Part of a small language model's weights: 4 heads of 64 (2 for keys and values).
MLP neurons of a small language model. Each row is named by its layer, matrix (gate and up: input weights) and neuron, and shows model dimensions 96-191. Each number is 200 + 30 x the weight over its row's rms, rounded and kept within 0 to 999. A neuron's up and down rows have the sign that makes its largest values positive.
After each neuron's rows, "fires after" lists the tokens most often just before its 100 highest values on Wikipedia text that the model never trained on.

L3.gate267,222,190,136,229,130,140,222,147,199,223,202,109,233,204,222,226,141,221,168,207,180,156,196,209,192,194,176,170,169,136,182,191,214,211,215,216,202,228,224,139,243,190,212,203,229,224,202,187,182,173,190,199,218,184,157,220,195,175,243,274,194,177,215,238,224,174,136,171,175,213,175,221,242,213,215,230,253,162,192,186,229,235,226,189,159,225,213,202,180,233,237,175,207,159,221,127
L3.up267,219,208,117,246,178,144,201,163,186,207,194,138,207,234,221,220,179,188,202,211,178,202,208,216,240,216,175,194,202,182,187,188,234,187,246,196,261,225,215,197,176,169,218,224,207,185,197,212,174,203,197,201,216,192,194,176,210,179,233,177,231,213,217,180,244,164,181,190,210,187,162,174,232,250,131,220,208,147,199,202,166,168,147,236,159,195,176,220,185,251,154,162,222,193,225,135
fires after: "202", "201", "200", "199", "198"

L4.gate94,233,220,257,240,189,210,157,189,180,207,145,246,219,178,190,210,203,167,167,232,196,203,217,194,250,240,200,143,209,219,199,222,214,159,181,162,187,211,203,238,191,188,227,209,167,192,185,198,186,204,173,167,174,126,224,195,224,194,256,234,194,215,202,206,206,206,259,192,214,236,229,216,227,151,227,238,174,244,122,192,249,173,234,173,212,182,189,187,159,206,178,181,106,187,166,215
L4.up94,250,227,147,164,230,238,207,191,235,179,198,220,195,187,219,233,196,218,188,181,214,229,180,239,235,161,197,247,192,138,199,201,233,255,187,165,184,175,157,239,218,180,190,244,233,212,170,214,216,210,170,196,156,237,160,160,231,217,247,222,206,211,247,217,187,230,207,216,180,223,210,196,201,179,216,202,168,191,218,245,216,203,237,130,241,219,193,204,163,183,192,160,219,208,148,165
fires after: " Conn", " F", " H", " K", " Kn", " Cy"

L6.gate176,182,138,195,230,188,202,197,209,183,186,203,181,189,203,201,235,233,268,184,195,205,228,181,178,205,218,161,234,174,214,218,182,218,223,182,171,235,225,205,188,219,204,204,212,187,210,166,191,199,207,194,221,230,178,184,239,198,184,234,227,178,155,222,191,154,184,197,244,183,148,223,245,198,179,263,236,241,179,178,164,185,181,207,202,147,182,247,205,200,200,130,163,186,176,149,243
L6.up176,224,221,169,265,232,235,204,182,138,159,193,202,214,223,209,196,234,183,198,167,205,211,218,242,172,183,185,154,203,210,138,214,155,132,175,152,228,249,205,177,151,177,219,220,195,187,230,219,182,235,191,227,225,175,159,202,180,235,185,234,182,202,208,226,183,196,205,229,190,215,196,186,236,162,259,209,182,193,220,221,188,187,209,171,161,180,233,218,220,232,138,153,170,196,196,210
fires after: " c", " f", " com", " ar", " d", " sp"

L8.gate478,232,179,148,189,204,195,113,172,151,194,216,192,144,229,236,200,176,194,169,214,211,204,182,175,229,184,207,192,251,228,151,192,212,148,166,152,246,180,241,137,193,150,214,207,140,211,148,245,204,113,189,194,208,233,165,217,233,232,212,258,202,225,163,181,186,154,209,221,208,212,196,205,179,203,254,214,237,165,156,178,179,160,212,228,229,217,168,220,202,225,218,167,213,272,220,221
L8.up478,233,230,186,243,199,197,242,219,198,224,211,207,211,177,164,195,157,240,209,177,199,188,215,195,233,209,217,212,176,215,204,211,241,179,246,191,206,230,170,217,172,146,173,205,227,197,200,191,184,239,159,193,170,216,226,180,180,230,183,224,208,208,192,188,191,186,201,203,242,190,211,172,230,274,191,191,235,201,122,208,167,236,180,217,184,177,196,154,226,189,217,230,217,219,176,198
fires after: " |", " N", " ", "200", ";", " Con"

L10.gate147,206,204,196,184,196,215,205,159,195,201,196,161,218,150,212,214,221,188,213,173,146,149,196,203,191,166,225,180,212,227,186,208,135,213,224,212,207,183,200,236,182,198,205,236,239,177,178,187,193,197,197,207,180,183,230,160,199,169,173,226,251,143,155,248,186,165,159,189,178,174,214,157,176,146,168,269,215,218,233,195,213,218,247,197,223,223,188,258,223,205,209,164,182,243,203,218
L10.up147,207,222,227,211,160,173,152,200,230,232,243,212,140,164,180,194,153,233,195,180,150,208,250,247,182,212,180,185,196,217,199,156,185,209,191,180,214,199,177,197,252,196,194,251,152,174,223,214,220,214,199,190,184,217,264,203,158,202,186,246,251,207,194,171,220,175,196,201,172,176,223,230,209,187,219,174,186,179,162,261,160,158,162,219,197,166,207,252,131,175,147,195,205,186,230,173
fires after: " ", " G", ":", " Al", "hel", " A"

L4.gate79,254,203,190,215,194,187,160,163,175,178,198,206,211,241,223,158,242,194,182,245,182,160,193,198,241,194,180,163,157,213,256,224,173,155,163,178,196,253,184,179,221,197,187,200,226,231,188,210,201,175,210,213,183,243,155,244,171,208,189,218,208,159,219,155,161,237,183,149,181,190,191,178,134,189,207,169,215,187,200,252,193,149,234,191,191,211,202,202,193,169,177,186,231,238,215,191
L4.up79,225,191,169,187,202,176,222,171,168,184,227,221,274,168,234,182,204,210,149,167,207,172,146,214,207,189,199,186,197,192,185,173,240,194,233,231,145,235,259,226,251,183,203,179,244,222,154,199,206,230,196,161,208,223,178,165,288,153,174,195,211,165,216,220,248,202,213,173,173,235,162,200,238,210,223,159,200,183,179,227,176,174,159,223,166,220,230,213,197,211,152,237,175,265,203,166
fires after: "\n\n", " known", " |\n\n", " is", ")\n\n", "-"

L4.gate365,184,190,181,183,226,114,208,170,188,240,171,242,205,219,200,147,233,199,220,137,171,205,191,198,253,207,187,143,160,169,174,207,156,142,268,156,288,222,179,251,206,216,217,102,239,206,196,160,219,227,178,151,242,158,194,187,185,197,252,199,189,189,217,203,175,212,182,194,206,164,210,149,237,209,202,215,209,246,203,154,222,189,226,221,208,182,193,175,210,247,221,146,183,186,213,207
L4.up365,205,209,208,148,224,245,243,195,162,178,275,205,186,205,146,190,267,206,195,197,254,185,177,214,228,195,219,152,154,215,178,213,241,179,199,153,228,209,181,245,213,176,191,210,204,199,217,202,227,190,198,173,184,155,221,248,156,178,213,241,112,141,230,180,176,224,204,223,182,226,138,198,166,238,198,148,183,214,194,263,206,181,249,229,248,184,256,236,190,210,180,191,200,200,202,229
fires after: " P", " J", " H", " L", " F", " D"

L8.gate184,199,213,204,120,186,191,254,214,204,201,225,240,201,204,183,163,168,174,216,249,206,274,210,197,168,231,193,203,236,241,203,167,168,219,228,192,153,191,227,157,157,193,244,261,246,169,227,183,219,201,227,195,165,151,215,167,220,156,120,209,146,225,151,206,196,172,226,168,189,185,163,190,193,187,239,231,135,223,213,166,182,184,174,181,182,184,236,202,264,238,157,166,216,224,157,219
L8.up184,204,226,197,216,162,131,156,222,207,195,182,262,144,173,213,238,174,213,219,215,244,186,154,176,183,216,200,197,203,245,222,272,195,187,189,202,174,202,190,185,198,219,173,106,219,203,204,207,192,211,203,151,223,214,195,214,155,220,223,199,237,188,203,186,252,230,217,226,184,229,178,181,181,228,208,191,172,228,213,237,201,179,186,215,240,223,163,243,204,207,157,190,219,220,219,180
fires after: " c", "oc", "ry", " C", "us", "C"

L3.gate504,194,172,162,207,197,240,209,224,192,257,207,204,232,243,192,232,188,217,168,230,226,206,243,228,208,209,200,165,167,218,232,179,198,157,161,190,200,172,192,185,217,212,206,211,184,189,199,251,206,179,209,171,216,172,184,180,240,212,188,184,170,156,165,195,211,192,215,170,176,217,134,185,229,229,162,205,169,185,188,207,268,243,229,196,230,222,190,229,209,232,129,230,180,252,152,172
L3.up504,167,174,168,226,195,210,196,223,194,182,210,209,211,241,205,222,216,187,172,235,194,175,236,193,185,202,168,158,175,223,200,183,161,218,197,183,202,136,206,167,225,215,211,168,177,221,200,162,218,185,190,196,248,142,194,206,182,177,202,186,239,185,189,181,231,153,200,175,218,157,165,179,172,215,140,215,174,231,229,185,249,240,235,221,175,169,232,199,205,203,127,179,138,229,167,137
fires after: ".\n\n", " /", "==\n", " |\n\n"

L2.gate439,189,195,189,258,208,229,228,209,251,203,227,179,197,200,216,198,170,182,170,234,225,153,161,214,266,199,210,252,142,221,247,195,200,148,148,183,215,201,205,229,195,203,199,187,165,168,213,251,208,152,221,258,192,179,206,205,231,180,173,178,162,192,177,213,202,204,187,269,109,170,134,234,171,194,233,186,192,215,237,169,177,177,217,146,266,245,230,198,254,190,134,216,224,252,171,205
L2.up439,179,199,165,241,202,247,215,171,250,222,218,189,208,189,215,222,219,215,128,178,205,151,210,231,227,232,183,228,156,200,232,154,235,142,178,193,176,161,234,169,177,258,188,230,202,183,218,253,237,176,240,240,199,188,210,167,242,188,233,190,165,215,187,211,220,184,195,227,143,202,181,204,138,182,210,185,177,213,198,231,234,166,207,176,196,218,230,195,217,182,178,221,189,271,205,244
fires after: ".\n\n", " |\n\n", "\n\n"

L6.gate274,229,214,183,164,230,176,256,175,173,192,142,205,155,177,211,229,207,203,198,171,185,185,254,223,221,227,183,260,216,208,240,235,180,192,215,200,224,183,217,228,194,157,216,233,195,141,201,239,210,191,213,150,150,198,167,206,198,186,237,166,184,206,214,182,192,208,280,158,206,226,209,263,173,207,225,241,208,165,183,171,209,196,185,221,197,209,185,183,250,264,276,192,199,216,203,229
L6.up274,187,213,245,204,203,214,175,196,221,187,174,236,205,144,176,202,174,215,205,201,165,176,197,179,144,147,206,205,222,177,212,191,204,208,196,209,162,177,211,157,232,256,208,188,211,215,196,211,157,203,227,209,222,172,196,176,172,198,217,209,269,246,203,172,190,177,145,257,186,168,181,199,218,182,179,220,296,251,154,173,187,171,237,264,255,163,167,206,147,204,213,186,215,135,237,180
fires after: " United", " U", " Mon", " Christ"

L8.gate159,147,158,190,183,225,181,213,174,192,225,253,194,231,171,183,185,222,190,145,179,231,177,204,167,203,201,212,172,216,199,180,148,228,191,245,197,231,246,203,231,214,168,158,185,156,183,173,235,219,208,182,167,160,260,166,167,223,190,127,178,207,177,216,180,202,268,200,240,198,215,192,247,224,213,176,151,190,225,161,196,204,202,264,148,189,132,168,228,189,191,215,187,184,194,224,221
L8.up159,141,189,202,168,218,157,193,209,173,229,246,225,201,128,213,222,219,227,201,214,206,244,190,153,253,222,210,219,216,221,221,207,217,185,173,199,215,206,160,220,214,214,236,240,225,205,213,204,232,204,213,171,143,197,167,170,183,175,168,205,178,167,249,216,193,211,197,211,206,218,192,196,228,206,214,232,188,162,203,185,161,212,198,146,152,136,206,187,163,200,202,165,177,195,194,152
fires after: " ", " in", " to", "O"

L2.gate71,197,201,186,157,218,168,227,191,170,201,204,189,187,164,147,224,218,173,188,193,205,181,192,171,236,212,189,219,181,245,194,271,262,148,218,218,154,184,216,240,168,204,193,204,170,253,224,136,222,201,212,209,187,187,130,173,158,211,124,207,202,172,216,240,223,222,236,226,255,153,209,224,236,192,254,157,232,237,198,207,216,203,171,153,144,173,204,124,183,222,237,230,191,167,175,221
L2.up71,203,215,174,150,234,186,194,178,153,204,179,188,187,193,140,212,199,185,136,182,195,187,193,150,265,222,160,232,159,242,184,246,235,163,186,199,209,178,193,201,183,224,188,210,188,216,232,128,193,232,197,204,199,202,170,177,186,212,160,193,218,182,228,242,226,229,222,221,239,157,176,201,262,202,224,199,284,200,217,219,239,188,160,154,145,186,212,129,189,209,249,231,202,189,180,228
fires after: " ", " ("

L2.gate509,226,231,194,195,155,176,209,208,214,152,240,160,184,161,182,186,223,226,208,222,195,208,193,202,209,222,135,208,195,181,194,186,205,181,217,223,204,242,221,211,178,185,223,221,234,197,199,181,281,255,194,155,209,221,263,188,182,181,195,221,197,150,186,190,133,148,193,152,205,203,217,207,188,192,208,184,168,196,225,173,197,145,180,186,178,240,218,147,203,244,199,184,168,214,158,232
L2.up509,193,223,203,194,181,183,216,217,196,163,215,173,222,182,168,206,215,221,204,241,148,223,177,177,205,237,143,189,200,195,173,190,221,150,224,208,149,177,229,206,180,200,177,216,243,211,198,198,258,278,218,159,213,238,228,171,210,185,222,217,192,129,209,171,161,152,170,161,169,256,205,199,197,178,204,231,231,209,247,170,227,155,192,199,181,220,207,142,228,237,202,185,161,220,144,241
fires after: ".\n\n", "\n\n", " |\n\n", ")\n\n"

L7.gate274,201,244,195,217,176,205,255,194,177,156,200,194,234,189,221,232,170,199,241,196,208,235,214,181,213,206,202,174,201,250,154,184,245,228,235,196,222,208,172,162,234,183,219,208,208,169,154,168,222,152,174,220,220,173,257,182,114,192,178,205,203,205,122,270,180,193,184,211,153,210,169,209,230,179,204,206,317,160,220,171,204,179,185,217,191,176,213,214,193,247,213,242,251,205,163,205
L7.up274,175,208,226,242,217,206,178,237,189,207,199,204,141,168,195,256,207,151,201,165,231,165,185,139,192,173,195,152,171,234,148,204,229,216,205,216,206,233,202,210,225,140,192,194,166,211,191,108,232,184,148,175,242,158,176,185,130,195,152,213,173,176,152,171,180,173,230,218,223,212,169,205,215,218,175,218,225,245,197,194,173,132,218,203,190,204,234,248,214,217,177,209,195,216,180,224
fires after: " the", " a", " their", " The", " her", " of"

L6.gate157,211,191,148,230,210,214,154,200,174,177,233,196,238,200,224,201,194,196,209,218,151,198,185,241,221,228,187,262,234,176,237,246,202,174,220,200,240,218,210,195,203,201,219,152,248,196,132,241,205,234,204,258,274,150,248,241,169,139,235,238,224,180,174,188,168,235,223,187,215,155,207,191,228,239,220,162,201,154,196,186,153,177,216,187,191,202,167,233,214,207,152,187,154,152,227,206
L6.up157,200,240,217,183,163,177,210,207,172,203,220,204,187,217,173,206,188,186,152,260,163,218,238,155,182,204,237,205,166,171,175,211,205,118,176,238,209,228,153,284,226,183,186,178,154,198,204,201,238,158,157,164,213,196,148,181,245,210,196,204,199,238,192,197,214,145,200,227,199,231,150,133,195,240,246,147,203,210,148,190,200,178,155,145,192,154,198,190,254,176,166,186,136,224,239,198
fires after: " G", " g", " b", " B", " V", " the"

L6.gate396,207,197,249,179,145,182,201,184,161,274,227,173,169,126,191,161,216,202,197,210,155,202,212,235,222,183,197,238,206,189,263,205,190,218,188,194,251,178,230,235,169,216,193,190,281,169,208,276,208,190,192,219,139,217,266,219,201,184,217,224,190,202,182,197,214,158,201,185,175,173,199,250,186,195,184,216,140,251,166,212,186,202,199,194,229,174,221,180,253,203,244,244,146,227,189,204
L6.up396,238,185,159,153,238,205,263,270,136,209,184,178,174,207,239,170,193,256,183,221,186,207,220,231,190,129,165,165,133,142,200,226,220,199,182,213,217,230,159,226,215,236,180,185,276,175,217,208,208,150,186,200,201,150,159,186,206,210,247,186,169,171,197,235,150,211,237,222,227,208,230,181,202,219,201,237,150,186,203,196,184,236,235,209,251,196,224,202,177,170,190,140,209,264,217,193
fires after: " H", " J", " K", " Jo", " Hen", " medal"

L7.gate8,201,188,265,200,139,223,212,200,217,152,200,181,185,197,222,182,212,168,242,164,179,229,185,208,209,179,205,182,188,191,201,181,207,195,243,202,212,256,173,215,204,207,247,170,213,121,216,198,170,129,235,192,238,244,163,154,196,236,116,212,241,225,184,251,186,242,170,244,194,240,210,189,208,255,200,195,190,204,163,179,205,221,158,241,192,223,234,193,250,133,173,215,200,260,199,178
L7.up8,221,178,209,155,164,216,215,210,188,215,176,209,256,144,195,217,202,158,209,217,195,200,280,232,163,176,213,188,198,222,184,240,203,220,202,192,214,161,192,174,176,240,184,255,227,229,225,226,226,204,163,171,171,223,242,165,236,233,183,182,220,223,232,217,219,216,240,265,148,221,231,244,160,180,176,197,188,226,233,240,224,190,203,221,232,193,233,180,216,193,224,200,169,204,151,194
fires after: ")", " |", "\n", " Hard", " |\n"

L2.gate234,165,220,196,149,191,175,170,195,210,183,249,222,245,120,238,211,213,193,227,260,191,199,221,212,217,205,231,208,205,212,180,200,172,244,212,188,209,238,252,223,202,205,219,206,213,172,246,225,183,177,212,176,191,188,176,224,196,223,175,200,182,168,219,201,216,208,195,178,189,181,216,215,157,205,219,196,185,197,281,137,217,189,216,207,165,250,227,203,236,262,166,200,169,182,201,210
L2.up234,203,229,160,200,186,181,208,184,157,195,220,206,220,185,242,183,178,220,211,152,190,190,170,224,195,194,200,250,210,197,191,193,199,226,186,146,252,183,214,186,226,236,232,207,193,175,193,205,201,177,158,212,184,232,194,237,243,207,266,171,163,203,239,183,189,157,216,151,173,187,205,192,237,157,232,229,196,188,253,232,251,201,205,203,185,201,250,214,210,186,206,201,216,231,219,214
fires after: "\n", ")\n", "\n\n", " the", " |\n\n"

L3.gate208,170,218,209,192,233,194,201,217,208,173,161,135,211,195,171,148,168,196,228,165,131,265,165,195,210,219,226,178,227,180,226,225,190,167,189,184,208,181,247,174,177,178,195,252,202,192,218,193,260,218,206,265,153,204,189,187,156,164,199,240,160,230,191,174,215,257,178,173,215,237,207,140,179,190,150,175,157,204,203,216,245,170,221,240,228,229,241,201,170,266,191,196,245,204,206,198
L3.up208,174,228,192,206,225,170,205,258,160,228,231,201,276,199,199,141,251,218,174,219,155,173,210,187,175,161,220,179,202,226,197,201,175,206,193,196,229,226,165,242,150,242,205,202,281,229,181,212,208,214,240,206,189,170,242,201,219,144,190,201,176,180,186,193,200,192,173,236,179,224,137,227,188,235,199,180,189,219,236,242,197,117,241,235,232,264,179,178,203,251,146,236,243,163,213,214
fires after: "201", "199", "198", "200", "202", " |\n\n"

L2.gate291,207,234,205,164,242,216,200,196,244,193,84,220,206,223,181,213,213,175,257,192,163,177,242,161,162,192,242,217,227,174,172,176,172,187,171,186,220,206,226,196,210,201,158,189,237,174,208,164,146,167,212,218,182,199,269,220,239,171,189,182,209,183,173,198,189,196,212,187,237,160,211,146,227,205,208,218,255,183,183,220,167,201,227,201,171,151,224,147,179,175,265,218,257,207,256,201
L2.up291,220,167,222,239,219,241,216,179,199,226,251,270,180,206,166,197,130,173,173,190,189,175,183,162,163,194,242,135,226,249,169,228,200,208,231,152,201,226,185,173,254,168,221,223,264,194,180,215,195,232,210,209,210,195,152,217,223,177,220,177,209,223,198,192,193,208,224,151,185,230,212,277,214,217,229,251,198,193,163,224,177,166,197,219,230,189,217,233,179,229,231,201,245,242,179,181
fires after: " an", " the", " =\n\n", " a", " |", " and"

L7.gate470,225,206,187,196,188,225,225,176,146,156,231,141,183,176,197,263,87,175,190,161,222,163,190,180,196,220,221,198,196,255,199,181,174,184,237,193,192,189,144,160,213,189,218,223,205,206,178,223,244,154,177,189,228,215,215,211,183,163,174,184,125,210,205,213,175,176,132,202,205,223,190,193,175,160,174,192,239,165,206,97,197,185,182,208,216,186,207,161,188,193,235,183,192,166,135,227
L7.up470,220,208,182,179,170,242,240,204,190,213,180,216,179,171,218,209,223,161,150,165,248,140,215,173,152,190,261,231,235,222,187,231,188,166,213,218,170,154,235,207,246,187,217,169,189,209,202,195,184,227,179,202,174,204,205,164,224,131,202,153,157,204,177,210,150,144,229,182,250,211,171,233,187,165,130,242,129,184,199,198,235,200,183,202,202,198,201,177,207,247,188,187,193,225,207,190
fires after: " of", " a", " in", ",", " that", " for"

L4.gate336,202,240,184,146,189,259,245,199,143,206,218,188,191,259,192,233,216,215,197,214,171,212,243,161,208,220,190,216,202,220,199,155,212,277,201,205,166,135,205,174,148,230,209,179,204,156,198,218,185,220,157,239,170,177,157,208,204,185,232,204,214,228,199,228,174,180,241,235,248,122,128,241,152,165,181,237,199,196,213,197,200,247,221,217,173,191,211,223,204,200,189,226,226,163,166,196
L4.up336,198,181,155,211,217,203,237,261,142,203,247,161,216,246,175,216,228,175,200,152,240,204,250,183,159,182,172,198,189,226,184,211,259,252,211,227,215,199,202,196,185,159,205,179,265,209,221,226,178,242,196,206,184,142,198,245,186,184,172,207,232,177,230,194,152,170,247,185,154,162,189,218,175,201,198,218,210,175,209,181,224,239,186,202,221,217,226,175,228,226,203,173,173,199,231,222
fires after: ".\n\n", " |\n\n", "-", " un", " ", "\n\n"

L6.gate470,225,236,228,190,237,187,178,258,176,193,179,177,169,182,160,232,193,263,204,226,170,225,174,188,227,209,196,177,240,208,242,225,212,169,235,167,235,195,188,222,222,223,217,208,245,215,210,193,163,192,198,178,229,195,225,233,205,178,263,193,239,177,166,212,169,166,189,188,195,197,183,192,173,217,205,192,179,211,188,193,188,168,159,185,206,155,150,234,203,136,141,204,128,221,245,177
L6.up470,173,179,187,232,121,193,177,215,144,243,246,221,209,205,206,253,214,202,150,208,167,149,192,209,214,187,219,181,206,189,177,218,243,191,185,200,227,200,238,217,199,211,216,158,195,180,173,203,208,212,212,184,152,146,198,218,240,196,203,256,176,164,189,179,230,134,198,195,224,176,139,214,180,219,146,173,233,216,179,239,271,188,259,211,199,216,221,174,160,191,199,217,199,216,192,206
fires after: " G", " O", "O", " g", " V"

L3.gate334,235,210,161,140,187,170,199,240,156,195,188,188,161,225,153,152,149,178,193,124,206,214,159,184,138,209,218,184,132,275,178,168,212,193,215,180,225,178,196,242,178,168,221,274,231,220,230,244,204,259,163,211,202,227,201,181,190,204,157,175,184,175,215,177,185,239,212,170,197,172,171,199,203,186,207,220,177,248,194,218,186,121,202,195,259,283,227,186,240,194,216,188,222,199,229,246
L3.up334,185,230,187,178,233,175,244,187,182,177,176,208,186,209,236,193,222,216,156,218,200,251,177,254,182,176,170,195,204,186,195,216,207,210,225,253,187,236,237,150,196,182,219,221,239,220,199,252,193,193,167,242,220,218,231,220,190,170,173,192,168,169,223,185,100,233,189,162,177,195,174,143,231,192,178,189,185,211,137,207,236,173,247,190,290,186,264,228,278,219,218,180,174,170,186,228
fires after: " ", ".", " Har", " ("

L3.gate535,193,185,204,127,235,183,206,179,176,225,200,216,201,160,217,195,209,165,247,262,202,230,248,246,133,188,269,244,188,262,174,198,204,195,209,194,169,201,215,209,204,218,240,227,177,193,213,220,133,216,224,217,171,194,228,176,172,210,131,193,213,137,209,199,211,237,167,225,260,203,194,171,216,195,189,176,192,197,194,195,171,220,239,202,192,149,168,188,221,235,163,222,271,105,191,184
L3.up535,176,202,192,211,238,170,248,248,209,211,219,196,183,240,181,196,209,231,188,147,201,184,186,177,235,223,217,271,254,226,216,187,248,189,211,194,227,275,162,223,224,181,208,172,206,232,206,151,181,197,206,224,228,218,245,165,178,240,204,181,236,214,229,196,185,221,204,197,182,176,219,169,201,172,154,173,201,219,162,174,198,243,207,246,202,186,190,170,150,215,208,176,253,184,243,197
fires after: " |\n", "\n", " |\n\n", ".\n\n", "===\n\n"

L4.gate224,208,145,223,182,177,184,200,194,168,198,191,218,167,146,183,187,212,179,171,246,195,161,243,232,189,150,214,198,189,229,233,209,157,156,227,201,206,238,165,232,231,225,263,172,195,237,207,137,165,170,199,211,213,181,196,205,218,158,198,215,234,219,239,193,115,195,222,178,213,230,140,210,161,179,197,138,166,218,217,184,227,158,219,246,222,166,221,194,210,209,190,197,173,250,191,227
L4.up224,171,169,214,162,182,162,228,157,215,213,187,237,143,189,217,172,211,181,202,225,188,153,178,195,180,165,161,178,237,229,227,219,199,196,221,231,192,169,214,237,193,196,292,152,174,198,217,171,199,174,257,215,191,227,166,258,241,146,173,163,196,202,202,238,155,177,245,208,165,229,173,202,153,186,192,99,139,226,199,206,189,231,203,171,224,170,256,193,199,172,186,180,163,236,180,212
fires after: " the", ",", " a", " in"

L8.gate504,233,239,206,226,192,208,185,195,153,189,221,172,279,174,228,155,233,194,188,221,212,174,222,157,192,137,205,181,216,154,186,183,173,196,199,154,265,218,167,214,194,210,198,175,206,214,239,184,162,245,208,175,228,210,188,227,247,140,189,172,234,182,165,233,212,185,186,220,185,220,167,139,170,180,192,184,212,192,165,239,226,217,174,204,227,217,181,165,214,180,134,235,198,190,193,255
L8.up504,231,218,172,211,201,190,187,206,217,211,185,246,215,215,185,196,211,278,210,175,157,182,194,230,156,219,232,216,213,195,195,220,180,180,240,242,190,177,184,255,169,249,210,191,170,180,214,186,182,178,188,175,213,198,218,226,193,203,224,251,129,212,263,210,151,223,242,190,265,192,147,166,189,204,234,233,211,208,205,202,233,202,226,171,217,179,257,228,259,239,204,161,195,224,202,229
fires after: " Har", " Bar", "ah", " War", "ar", "."

L6.gate416,224,227,167,213,204,226,129,221,208,267,150,221,194,256,189,240,199,229,182,227,135,141,165,203,196,205,157,196,228,245,249,202,198,188,221,214,216,188,229,181,184,186,203,191,202,203,201,236,204,225,183,243,211,201,220,206,154,133,186,202,212,207,240,196,200,195,175,211,193,165,229,248,207,243,261,231,212,157,170,205,154,187,224,230,167,238,201,197,190,215,169,225,217,233,229,219
L6.up416,179,235,170,257,188,244,197,270,203,190,184,208,200,179,137,197,234,220,174,219,272,184,171,188,221,182,174,184,202,236,163,187,213,180,107,171,201,212,176,279,194,211,217,143,225,138,161,188,157,231,189,243,202,226,191,185,186,201,183,202,217,186,208,201,178,209,252,234,177,190,221,238,157,249,251,225,222,187,183,185,260,199,254,202,139,228,261,221,189,201,198,226,249,238,165,207
fires after: " |", " A", ";", " h"

L6.gate110,191,186,197,189,176,195,184,220,201,161,181,224,188,171,193,185,187,170,194,193,152,227,211,201,212,213,163,237,221,212,126,225,165,174,213,160,149,156,213,231,187,180,223,199,219,207,197,244,157,242,233,250,200,190,218,188,215,289,176,177,221,205,181,173,153,186,205,229,236,211,155,225,216,223,238,200,164,154,155,201,155,185,211,212,227,199,229,236,275,232,168,205,171,193,250,276
L6.up110,219,225,198,184,215,215,134,171,156,202,191,212,169,210,179,155,214,172,198,189,160,237,194,188,229,201,137,230,242,223,200,236,177,218,217,160,223,233,207,234,162,194,232,179,148,240,179,178,125,197,224,173,216,152,193,194,153,123,166,220,267,232,204,260,227,202,160,143,145,230,183,196,204,239,203,177,202,233,199,242,141,156,165,158,142,206,198,196,230,222,196,229,169,204,237,188
fires after: " c", " Ar", " fl", " n", " C", " ar"

L7.gate363,232,161,202,248,183,187,269,238,191,258,229,216,193,280,247,179,181,182,224,238,169,198,224,205,217,211,168,238,153,158,262,175,205,219,222,133,247,205,302,190,214,238,214,206,246,191,196,237,195,220,149,227,185,224,213,164,166,249,248,181,203,226,187,228,229,244,182,209,178,196,196,195,263,170,142,181,174,215,217,164,219,217,179,237,185,207,209,216,181,208,184,190,204,179,252,184
L7.up363,210,191,173,215,218,195,114,219,222,232,231,241,205,170,253,187,185,162,224,236,207,205,171,199,234,150,222,131,201,185,248,245,157,204,189,163,201,199,220,178,170,227,213,209,248,182,193,179,156,156,185,248,233,205,210,199,223,219,144,199,181,189,224,187,152,208,224,212,178,203,210,177,180,260,200,228,214,242,199,258,186,228,171,203,215,170,202,208,226,234,159,139,162,199,219,219
fires after: "199", "201", "202", "200", "183", "198"

L3.gate468,170,154,177,186,186,196,133,187,245,207,219,234,190,238,217,148,204,247,204,162,269,183,245,186,222,174,237,146,235,196,170,197,226,210,190,151,147,206,179,194,243,235,190,221,216,195,217,200,202,185,202,203,195,188,177,169,149,219,217,225,254,186,175,177,181,168,217,219,174,215,244,233,127,180,201,200,154,196,205,217,210,214,242,202,232,207,181,184,153,181,176,171,220,234,172,177
L3.up468,188,189,221,200,178,139,230,183,208,233,287,171,182,233,192,202,178,217,208,202,222,247,220,248,236,135,216,197,221,169,193,262,279,223,149,168,211,236,160,235,199,218,219,221,214,210,185,240,220,179,148,185,148,219,217,222,205,186,256,241,140,180,133,200,207,179,212,232,213,272,181,220,262,186,178,215,206,193,192,209,221,230,224,235,151,245,202,259,181,169,207,200,179,206,214,175
fires after: "201", "200", "202", "197", "199", "198"